From a checkpoint of a small transformer trained on Wikipedia.
Size: 19 layers, vocabulary 16384, 40.2M parameters.
MLP neurons of a small language model. Each row is named by its layer, matrix (down: output weights) and neuron, and shows model dimensions 0-127. Each number is 500 + 40 x the weight over its row's rms, rounded and kept within 0 to 999. Numbers have three digits each.
A block is one neuron, or neurons of one layer that tend to fire together. After each block is what it responds to, as a language model described it from the Wikipedia text at the highest values.

L2.down139:488494513441539430519551503506486481468524476536499537487553518509562475493468492469551507486481542526504486489533498492490406494425542436563432498512505506460493549540562517470489527539519499477557481508514444548555457518407499501485509445505470484496517492488509448468494533511489485490493485466438513516471461524495459492505458527426510519490556483499447510448490535528488405500541
L2.down384:526410520570487473556468471481538449489531515501474537534526556471553501517523504462554502546491408538441467464537539445437589468523533504596516549478395525530529519493523474537496506439549517515515443439502563502463504505491518559547477481529522533451489438463497471515571499546529509564537550496499552506528462476504509491539525467544461449467578509523432553518465457543435486529462
L2.down514:448443463513483542487520507458505449471585510585506493538539504475526515507586516482570498483528516527595476531421536520533402481602510442496426444470509535582555493503550528514497566553508474528519497484475504530502510496542506510554484466538580516485482539484532527431515458522504482505494366502498509475486476458516491518485431480569524483494483504473539481513530470454514534511515
L2.down521:427425517454377517462499480461493527526444469481526450468430517460500501511524478550535498489484585595456489462513494486497530511535497497504609557467444500494495489525494493465559512499472503516489504551459511532508495556480470495470508490471455485531450494505464484540510473579457557471467471642541501391480529503544631445501463560543482459536519482463540476425486508459446462522547
L2.down1232:473532573518520510531537487592542493466555500466603475507482417497513482467597478461443507539518503446543472524542545503453473567480522473388510560614560494441566504456497544479460522457475503530466463528514528513467536472456514516556494444461491534453492452488453537493606494520555540491496525479422514478492499476483478534496465495530561506505495533531437521510539517488491602545459
L2.down1324:440482484503471535533535407475496456496474502475501515476531546529568491471473427498514543514519468510512548522439513519494504440521522422506477511546588563494541536536565597477454496521533480487528451492440510446482522534483495538564446464523498499552515528460534557481463508519509472533534392570503475417503550536555554541507425482569534474474516463530477532425518468507527511537513
L2.down1428:482441526525468515541465495486531448533498524492474497518509471580533478435529491531471529483555517485475473487558522473545460543434658471454433489472469533457558437478496499560451472496519551555528505458478483510489455460566518485562548443481448449463563508498496580479598533501481494510488496527438450515439491545558544497485489542509501468448488494490501474458469563545469528470533
L2.down1519:522535602541502533483512498549487499484473554533444482532525534486516485500402518517455499483547486423480536437580511536480475542421518509532519477557507475506528479492482515547422471504573523515519512453496493556520496508581523545557502498500544514471500528504456503427565522526497530494457497528512530508472494533503524532483564546472500546521559543501473525448466472480484552508509
Description: Double line breaks ending a paragraph in Wikipedia articles, mostly after a sentence-final period and before a new paragraph (The, In) or a == section heading.

L2.down96:450477443546514542560515562491488461526532578586489489558551543465506505518505482504436528527540478598568577529507558575532499488580510567549481482477562464482529528479528502566488428524489485499463535506523594514540421481485504500483454508485505560543510442500556439489495463479548473506460469503594476504484549520532452511467472538462586465453540486437472518514526464521533416532573
L2.down263:463475483459523458540496490476567504472451497481487497436469442561486471528569545442503445512494464480532524508479489492556530401459481554476564497426472513542450556517478518465535563540456500492488524414531487491536506532504529554519491428439497399494444493472476488522521459496504579479546461471519485497483504504493493487479552515462536454508474506513495504440461544469570438505485
L2.down534:532531515545508488457461607486524471531423472470502477554489439486474525480539571467521585494554576503452484498481502515517494529523479490533558461536475524579559540516513447476487534537475543501466469502517497451432484569483463528448482488462518518469521537513503498503513577513524494504461476536510516442516484446472469455522519565518473513543517561470531587428477492462546489459478
L2.down644:589502479501497465510592493537502544501556558326462502481454507481489518478441463502561530467517480482538478425579489492464492536475429470503561508538494548470511514550534463526472515536488432478517416478561511520489497470467520518433554451481552466544454495519429559519452532568497498514524518539494570489548465422578458495500537402505545440464559480404468491483525476490494417525464
L2.down824:505571475534479503552467545484497570558493589571536518491529455478572523487490446458570494496458537552445553477486483506526498476476462517528491485571550442510518507493505511578451442505530509430505576522555509481541553502512539540492507496468554531489456466495482479507537501472485542548476496435529453509498476557524478494496498568472532514545530487561479466446477525491518526468484
L2.down1178:498565473469543466466450517459551510518537521489503532496447504560480526515518481494456528496467489461491438539551475525490480487519469453561509527507485537482512548449595437511501512519475484497370466512426496531497554430388523542460510552489508524472594544497458514464576503455550590439460505484578439484463516495517478478495532479558497504484435499487482515515420501461499501441476
L2.down1475:547518492439456533502497487512477480541442513489528474489532480512461500529558509483517516526572493531525501513480576436428517551509477491551552470616577496550530456490495433539481436536510497516490497344573487517466547520507521514444511527422524472420540511554488557458559495486471461491512499457508433507514518518417489524528488448477519487559558503460524492514482510463537478485529
L2.down1484:539443548520494438575509452565453475441483495499512498526504504464443469551484532511499477458593486510546534476503473487446500482513493510491513540558510498530483504484491480603474526535480553427508440394532523486476529476534529474441565603519499542533505486533491577413554538488493544541495576507530458471505552534528519467526549534499535532585528484530450593502502492458457437505505
Description: The indefinite article a, usually as the object of a verb or after a preposition, e.g. generated a lot, led a force, of a world.

L11.down41:535471555583524529494507495512544516542501531490443515436536470471497513510513527464523557474430490493483504528512500516443528501485427540458464452447517510543508417385500504557588567485494519531493525510543484574545490441475476462507593546451484522485497538471521415531516561547479482512509506487468573514524463403556546466551581463447499569455544503426514443498463476469559565492392
L11.down174:479470539509516491524531514484483548505569514527589466473560513467585504492491426496524441484512472458454534457515435527508561574503473509518476472568494515463493521563488545469489464472532461487508521456425480489519565505491538490513564483456472539437506458491492493504514505619510501472526513509463385487439521461527497503514483517476478491531488537441457499469361562483473536543508
L11.down495:426519525498508458499482571526513558522538507480541478472505514539528480488533418578502533471454456506502458517560563456531509426569468531534548470512468450481524569496441534537475479504552545538475443561428508445465428571471566519504559462446487509500565470429500510499505501476479415489512523451461541560402522427435532580453511558461520564535467511497501472502493537475481470547469
L11.down594:507528564424453578503470487496436535544510501457470509435505502520438558470485530559516506465505529465481548478540511522569594496515497547525520516457518548494429540501485563523422495547464504546471461506571433599446498533454505495482433429511489434461455439495536482494492481542485458442561472467553466542477454475478488506538512408501478499498510520449599550509516521459488431430546
L11.down782:528516602485436512463497513528534523538486513443487497538600481537482494564517491521557511476444474492384550550480483569482524519566464476552566520509500512512546468474466476542520513572461490465563412493459517522507495481414443497434570506441422463509520533552448524500540432464526511423466492532479489502463528445455466571525518434448531541531492547489540464445535445441556495456530
L11.down836:464513460529570479479528511583429500557454483530477488534508428468463456553529486487459567541451526492499474521436481500484516491449490481472530528478465516530515538584558469450572516516560433453551443456533507602546537525512438483461500496499545521467470467504530550572529489473501481514521505447494508524493539499582487464546477470490611442558542499470507619524481465524479513504511
L11.down878:466447459483519528503514589535480541558484563432460551503485467441434454528485544450472541471538460444531490441457533413498476504473481507539513502448481489527473515553585567543572496474385481542527490487580492434509511514529537511464450480538534434548565500491506533515410561594481517472450517572592501486516507503566463543517463507523450508481531470441554478537467440535461496494495
L11.down1397:508446480520515584589478442482437498465420503525473436430417546524535452530445554510498490486566474473573557510537509477441477490553488520511523568486553486464439509519542511489521494534478522499547526452495454442467491464436453504529514519503497531569446464475569476483453523561563549455525509551594538464463462580481537491511466526507589531492529532518496550531481492512555534455484
Description: Newline tokens right after a Wikipedia section heading's closing equals signs, such as ==Cast==, ===2000 census===, == Discography ==.

L11.down39:483501484480525558511498510512513495465483433463494467542509511471481517582541489550558545474491461528456469475454546482523549535482495497496483479509551466459488540542539490512570516547481519521454522486489559443450452517509501435476505544525457500537381502490516444501531482481454459514509535491546516496498481489509584521539542487440549500458518548539513397580560455512516412491575
L11.down525:530544568532532447416521556528565440412418591496488568530505447527482493494519517487490487499493470529490495503507503526504450499471507530446452506502513475448540537497471549457624478453594512453493498477549552466470485515487401514495510502463504550433495516528475497453461539543419445488482551512469464532596431522480493547454510509478526521504483500465480470473530474521451543493509
L11.down561:520503475545512444491441506477508518474488460518491489456490525456549509527443439465456505490458549504490520602437516504519457448522481550481444496489546404481419478455463430537526479487540427551381496580526490509492481537534504502493445463486545528561540507450512506517505547490585470400487563530487481431514463473456566503494530454479454483447484565483513539455495507489525564522455
L11.down587:481526509478463448472469483490499406461529482526556508568595479441548508468500579489429522492505524494517522524398474569492513500476539472433466451505515489539507437496587505478540474527539448526461498523528506525426510508488521523423507425484567521515505499486525421483518530555548509570471499482543588518565480441558515550503523540453526432417508510433477495515441444477482482416535
L11.down738:498481491513500505502518513483410424496528483484496500445469555527547489588458448504482408480481480502491456503449490490515516522503553531520565469543471594429409493456479489502482572468490451525503510476515566476466469520469438524481542414517437511528489556580570499468509503475519610506430516545406519494451488453479483550458523458517473528510599543484508493443494471460602595524475
L11.down750:512487560489539460573529446460499521596541367488557524447471469500490469430477550475525514467464456543556431484557547459441493524496519463591490482548416498509461486542526552498447536507479514475417516444454498517541503470543400498467514447516464530474538495491480487460449523488431526422486502459504519517457516448497511534530574503549499448566539493565468438421460504506527524515521
L11.down1090:487486529449485465493512438553499521528426525473454499480499453441532512507499454544514535455492475456467485469532536487583424462490446449424489524539492490569467565525544522533568588507446504423416606470436481470491488526500520476509538498441497512422463493507466619532536543545509534521496476515488463452484518459522441505447509476490453540476467495449426463505485503496618519488488
L11.down1283:491473533473467476534521560433503504483538482564509555482501507438453481550476412526538526506493553543522509496546499507472482573532482478542432508540549512455502516447564536513504590484492572492533464436511511545490536511509559533522538514471503512480499478481490528444505497485492482556571465475502444518504439529524438482472531562522513510547468506407526458533494505564528525549462
Description: Tokens in biographical or encyclopedic openings where a role or category noun is expected, such as "is a", "as a", "footballer", "actor", "manager".

L10.down560:465516494553509507467450470568470512461502459482510520459484541491479492467486585518473467501489466488494541478509441526557462499514510460503494517506518508446501475524564498492500598504553551487442493542431478423512473486592514445561510469467448434507511507523526517474436466510519490547558489411513548512490529520526469462458544501474541417491541529472502438474525512548488500560488
Description: Fires in two groups: line breaks right after wiki section headings (==Cast==, ==Maintenance==), and word-initial w/wh pieces such as which, who, world, walnut.